python train.py --n_layer=17 --d_model=160 --n_head=2 --n_kv_head=1 --head_dim=64 --d_mlp=448 --vocab_size=2048 --activation="swiglu" --norm="rmsnorm" --norm_place="pre" --norm_eps=1e-05 --positions="rope" --rope_base=10000.0 --rope_fraction=1.0 --qk_norm=false --attn_scale=0.125 --bias="none" --tie_embeddings=false --parallel_block=false --init="normal" --init_std_qkv=0.0466 --init_std_o=0.0 --init_std_up=0.0466 --init_std_down=0.0 --optimizer="muon_variant" --lr=0.0125 --lr_mult_o=1.5 --lr_mult_up=1.05 --lr_mult_down=1.5 --beta1=0.95 --lr_head=0.0099 --grad_clip=1.0 --warmup_steps=200 --schedule="cos" --final_lr_fraction=0.0 --batch_tokens=32768 --seq_len=512 --doc_mask=true --train_tokens=233500000 --steps=7126 --dataset="wikipedia_en"
MLP neurons of a small language model. Each row is named by its layer, matrix (gate and up: input weights) and neuron, and shows model dimensions 0-127. Each number is 500 + 50 x the weight over its row's rms, rounded and kept within 0 to 999. Numbers have three digits each. A neuron's up and down rows have the sign that makes its largest values positive.
After each neuron's rows, "fires on" lists the tokens most often at its 100 highest values on Wikipedia text that the model never trained on; "fires after" lists the tokens most often just before its 100 highest values on Wikipedia text that the model never trained on.

L5.gate408:575508475451576542506474478422448488492476529464475483463467501515492469371525548426528412505522534481512465507567509498553405589546515432413495551548493629532503430524426600541402442458544514528471586492428455542498599478481443499452570552520528482508438550501528523476565421567487517561492482415513485553463534558550613456522486432518572450506608489522515510517447528424499481421537
L5.up408:538477417421523478534518450447496478447513563541498528479454513484542462485551526520524567559572490515487464507463508490559474544463425427405512602524520533543607497427457464618460512541541398483481436485495423550434493474365530473437455488559585413484502480518409585517538425459530539476563415561585497476462407548574437502509458473540491509525538496468472537454421504442515550391547
fires on: "s", "'", ":"
fires after: "'", "s"

L8.gate125:399442476427545541549453501427491460499515462498473494445526492443535516578460519440548443435505422534459576357485502403568604465525445527541562495492511453507531493617444479488513497521393516459590486468412595468447485508532446415509468411492465481578565558443502529451546511433441485524468436510525516495467422490513572422549498539485452437513340508523555538471532453479522544534546
L8.up125:470468534502404461523544520575426538455495511520515515540509459529520496420438508542565405450522438448524443538472604438446551432450509499566472525429592515466470547468424508515478420568494463532520607586423473537510450460582579481513513484511475522401557556524534565523458592458518400481523476502543478457469473519441489515530416413573480496487506431415421533462513475556443485417501
fires on: "d", "s", "v", "ud", "id"
fires after: "vi", "ten", "ci", "li", "co"

L12.gate87:521541499518479553486575487472550500412560481454332499521424471542508388477589473441489528539562507489498606494456476554448403493515537464544533431446532536496464512455456438397537451535552589368525515551447402481484519448553459551487581525496509508406506479505582505483572529453489469559574563464458469502515542493534505488512443511525542491544512497543426517518409436504519471540512
L12.up87:475531563451478531579471554517515450424563474534550486435524490482412517475529489465528526495454470472528460514540558547593447420477441514536553445477429572487600511543565418569519487499516481612511559383402605460480476433583519537548484539478529488558478417496464559513539464519455559531500545535443593546498565413466476502472483477487512536458520526418543484491517530565458420462473
fires on: "arch", "ch", "L", "o", "ver", " Bo"
fires after: " ", " Ar", " \"", " Le", " |"

L6.gate33:520518570431480536518513570547600492438476555506493465532581461500400448603538468631517438506550435492524457532481479438554461518548556524526450427510561468503529549451455525454439492441566473476577432472477554563650387537499527529449441512569524539436507536506432512417481587438497501488446492597527591581492538454577501500605512592515464472506516554520497481530524533480432445410457
L6.up33:439563478466434437569452519474564558524495540608555473499509470543522556474568543496476475471496533414586430521452473472465522501507572497410553535458551484514472401413431479493547571470565537596436527448580518530522604494564492529491543517435409452444508569520492496540524487568487547438543538547502550640502506469519527494465454433506514515507485503558546520479611471531563469455444
fires on: "b", "e", "y", "mp", "duc", "c"
fires after: "o", "e", "a", "te", "ke", " su"

L6.gate401:507500613506527447544440468472502598583441537560560511552437427425488545552474473528509547494537446501489453552533442458489417469441524442426571486553494470517468474526424442555466640513549519435497532538500421440593466530491521527429423516520461553475605449411518564486473541505483479539434599424527572577477529474565536515626427430510535420517502547517471496485452538491525520480435
L6.up401:454404511449499431522462510531480536553452545563549515450402486588452472489450490538512509408544477468526480539508427460504454590513537442405517480427521563558449497495475472549402571514522569426508501567408392560461450522498429513435415444462455556443526520418468448468522567480513527524488537482529567535424498519521520402516497427494545532526484511526537480546453526526494481411434
fires on: "s", "-", "la", "li", "re", "f"
fires after: " re", "lo", "c", " co", "o", "po"

L5.gate389:481524464470508499512530534463489514459571471422540509501537556498522440520630444514591547556498436443533474547505529468477446530486502426463525459478541477620521557529388495603596415469473496451559509485492457510485565551452570536455531577528557486488532457490487470531534512534561503425522493406595407463492488482451446487428514456493555451552426456564395561503453543424422481554565
L5.up389:490487436392486487490525449561471468574545476386525510431495551506528451528537449604547452584551581461585544501578538516339540400426530516519519521472446439460455548493489444511462537571478543514538497386528538545548565475582485533530450528422547445525544416590545558498491506440465462571463451475525529478529549523496456569546573538513557488523527453452474556516403455593540509455501
fires on: " well", "i", "s", "er", "st"
fires after: "ba", " as", "les", " be", "th", "s"

L6.gate427:516470474494513440556499508419461600440474535471516512546513485473357469529526512525558431544474492472544548481546572499541455459497494456528458610470488526504468508536467518469535471515525512594505526518521584453528503672519567461512502491500416487510509483521448491467527569444540452399442545430513554566442434626611521511502468419379478447487447526512405492500481545580416520521415
L6.up427:518430558513464452480589582514437560584500407517470520460524466469585475572506457512488503447452541408513484594524476592530462443523503522523488496460491473456451508456532477500493489518526467551393439536439531490560501494558443514502538586603461440507515464514444514422585490524472461404402567475564580367506533600550628524490581480458557573460511595569532480578453459519461503555458
fires on: ".", "ly", "li", "ul", "d", "k"
fires after: "ar", " St", " No", "ho", " Dr", "l"

L5.gate204:496462424447399450551482425462474488422473463441611558526574412421434557470490615391526497456534492463476579512497394525508494557450486452420580530476516457465532458502490528485544525651520467474413502588590480484583492467519442520450508444567481435529476521522488451562529532374437541471491556469436525480520504484503547555444494541526559514415523517515530545525468473467452504460496
L5.up204:544515630495445444487518494530464521560521509554542524477498479438505498515465469496437500483527479442507581527449505508599497374526397404476518474505526416439419493504434581506565490532625502486435470498540496601502491530447508504544510465580529461485512476467417470552535615518502465516508493445520427421512517386490589501438460538508539480417495524469482637510379481547477451423532
fires on: "k", "us", "able", "ttle", "."
fires after: "e", " Ho", "il", "ar", "at", " No"

L7.gate292:464473508485482448462526370480515448586578562575534551543455520454468548490444461572490496461495459495490541547516485569509442529455470545502584383458461525457510558452550436553437439486612485551525451550515553497543510497506456452374600506475525484444500499558485464432494510516456495489556433453502507352554513468455447406528551452413440556486334549573542561584390478560489474457511
L7.up292:469552594405489462544481532430426567498546560556426493480530397465489590512450528569522486564521475489537464496535488451506500442498447485509499473544512464546426500433579530491504518485466466506391439530431505581539508456561529439544475498436407487416520517442435489505397505452472470530541585467521536548512544452486491458521521486417467484531485523586550571505462551587525464512439
fires on: "-", "z", " b", "b", "l"
fires after: " Al", "-", " ", "l", "---|---|---|---|", "al"

L4.gate308:544492459506512532474485490528537507581581520507561523509468542572493569552492512478526498550514499526583496383510521504493477507438477414502440479550511569555498360455598471556604507479495408524467605482520499519435499474421530472483457463615543523479522481396441419548565417480612516550537478465534542547485542445521456459462539505565549434564566463441594464499469518536445460483403
L4.up308:495439500468336560574441518485469461474467481455647493591535559508515514490511503410482416532538516504494528404531556516608424509533493504488432411555485503491547441499445502481494506485488507519557531414559506528504607504495428497527487478527521434498522513478519507456525465446536594546533459478485551476489381408510530440482513468449611510555469520548514463523480558520531471483465
fires on: "re", "on", "ing", "ill", "ster", "ric"
fires after: " K", " B", "B", " b", " And", "g"

L8.gate415:536447493434533522435577548481460438558439513533455577480533433403586516526562628494459479544460485555433572477440487568591463382503462442591399456584520419544460547386463460474663513573478551514594516500482511504423557513483490498443508511496588537514544561510476446492501510514455495510526484517561479492492453510522459444551561514548506414455455476572608482423499517487565486487455
L8.up415:528513487540498526498508520531505578459470530501486535504436455565460454475481525474558492463558452536532472596567566492537588439469558485509451538528432507478516555539577549563474499448608503562454548405436458440498450493534394430520504387541447490470504504488542484609495573548497519545520546468543549508523544499523391540501566632450500562466517492520472365466499396474550591624577
fires on: " ", " |", ":", "ion"
fires after: " |", " ", "script"

L6.gate266:436506482489478471519459443412527468575499458458491537503553444444555529474533470458544536597469470503480516472520521562389519461435446536538526533459475445613606520562493446468512483520549508496499523537497493425467468427454605508442467522552466519487541637469489521507392513526441560508541444497591519465527572487451481522555532401444521483425355473477570511432540494497557568535531
L6.up266:485516489531431458569533466555493512544519500550563450398621431525515580517466594524570454522453486521563541499523510456497454336442443532479522518386481502476561409534500503536557469598503449505491468522452405459491476558561543449529465429496412522438421525429501543467406481472528528488521527532561527664569442484523495461452436437428463531489391430442500555465527428523559508461512
fires on: "-", "s"
fires after: " Al", " All", "al", " vi", " two", " long"

L6.gate165:503430527472613463502404443463536492496520438456504499538539538380493379502525539442389394569490529546514460473473510500466518450543536393528505471460438452604514505460556435513547557581490576531577488501530534497358607492467562466517450391501516362458513500509529568506549445498468490426529515550541450454501578563574448452511515540522535513400535534494503472518501473475531489465519
L6.up165:500555495510516642484552450529519483438574488503482414517409548480488529491483558404436533462485491484550539540436511552426521502502449515605497498446490466404495419484577519576499519542485542553450455546504486488438574473545568442463467490579496467513437452562488363439571498509534514425440466434521404539539535494510607500359460445540494501561550490513387480507477539461518499463413
fires on: "ing", "am", "all", "port", "al", "st"
fires after: " S", " D", " C", " F"

L6.gate369:520517482474480443419462541479559522541517416494564500506524473453492514446561464568445579486489522449418527484514486513411494510534433520392504385444446485531622554524435460534527489488415565546564527460558474492549475571468575517491501524497493456575574457472466583527479452473570478558446435601591567607494527624597419454516492508468493496610521536470485484506481477496458491542516
L6.up369:489447435534446515532449440543469469555486512573581447521624552567489461381480568503520553552492550554414590559514485559459458520503465536505610528580496539492576413526482507554483496477550611487470510457490461585530554524535473540462496458474434490607461542505473553489494466459462525573476458539429552581463572518485469565539619453410555440481473504452563378464466485485492521561595
fires on: "s", "f", "er", "b", "am", "st"
fires after: " H", " Bo", "th", " Pa", "H", "o"

L5.gate4:537567550525498518502494514498396493515495501498564525480543490461607449467550492516517470540512440469456602543554488586547544554549479556451506444480479492519554443467457553396617577376480526423461447532452508489520493488568524469471472512498422555602492493541502545507394498537426525500483521558571440617527493574541367425512415502598556437541526532579534511426443488521402462489447
L5.up4:508592481493426528394448439542522362480550457512450432513495450630556539496523508582565566429493540525428460493534429511531424468517519475524573414578457533486501520436482567481529474484406495404577525480527500473478425467411489490533540596522440400524508535528540492569433483557500489541504459537476416615497431561528500500478525515491542613601525502466494493535498500460504406454506
fires on: " but", "ough", ",", "ite", "mb", "mp"
fires after: ",", "th", " However", "p", " co", "te"

L6.gate54:522481471512562509569513457388577514403549457500426486535474480546604511546471521551536483512516416569524545444489379438485527468523450541572539501442516479619484485553458446537438524510486372497376499466526538524521516482516515495405476439462447477562445478502470571453487607469513545568498399509481505505610495436510483492485468484534561528605492467516493528451549545499544495524521
L6.up54:431537516457502483502483513498515397470534559595509528476509518545518543461465523452501489471494558410524516454464478499526520619553452584538443564508445545564492462499422523448371553532515387550421474522412552544468413519478535428507439419460538520521515532501473521438576514503592496539560390507634524567595509494486482534497429462464539534518454420508532518400521522504482460498608
fires on: "d", "v", "s", "ad", "g"
fires after: "or", "er", " gr", "li", "ur"

L5.gate293:463400556544487475519504461447523462462494426510530444492400534519481533442559505466467561523520527532558440476421531561518403488536582540568557476465489469524616496449446580531499569511559493486420515577536504500495559681555433501495584562477411480529547537450403462490482545498462508550479538447496428528580544548504486463600436464446479416543580501440406482461466490541521441483481
L5.up293:400524448563607520488486522394543500503393526467453463508438470471434546475529441516553459511454676439510505451521535436524453543467519468572543600508539428477521487465531443523470505564481513443434466472573516436512543510511466465487499532498550536488575548484502518358468553438487602443515528424424524476543516492447538545449543534537522490539560512479549521432453477475437477516496
fires on: "ch", "ed", "t", "ent", "ment"
fires after: "un", "mb", "a", "ur", " sign", "ch"

L10.gate40:583466536433481506536516480425545478472472450441486524557501459465507596496537545563496587462492560642475602538463461579589475461521531486449554460538450502446459466394579514606515492498417524448481525435485551459588516449563560565494498539538552500548458572525540483427598454579475526522499470507489502470452523481418453493510548522573495495495514464459520432466398519503524460568416
L10.up40:511556451471466496439519541462535495479440474521540443447370418497439531539515443577448457378484471570569554478592555669472417458513515515527531563477539480567558476462567534512505546441589572464540532478511354519510489483445440517497568459540516481442542505487487519551516550455544504578531393547547533470539486473432416559531527500527558591522545497431487510548452459454480549516514
fires on: " ", " |", "ver", "ber", "con", "se"
fires after: " |", " ", "o", " Li", " Si", "er"

L4.gate327:481406521591515464497523516445507514535489512528547576506468482474395451505512434544465505529495529527523487438543553543556428541547531497525476447367370407503460495508599487527452517490532556453480485457539490469505494579483539507521519473566501454511467574472449548493526432526422555530418493589558483446420510519615479415495411471546526531454484490591515476536477473537422537572448
L4.up327:476492569532458482536569528490607495485536439410446450646466493480421505496412431430512528512481450532502538489531459577531574512562555523443608553438491498558545443443489493447474494510453499497449512514458481510432453541533543511530509526467452550440472417443483532534496525458532585417523480514478498532568576517493409427480465499502537588485463539546561625505500522503398492419488
fires on: "s", "man", "el", "en", "th"
fires after: " Com", "ro", "ir", "n", "b", "d"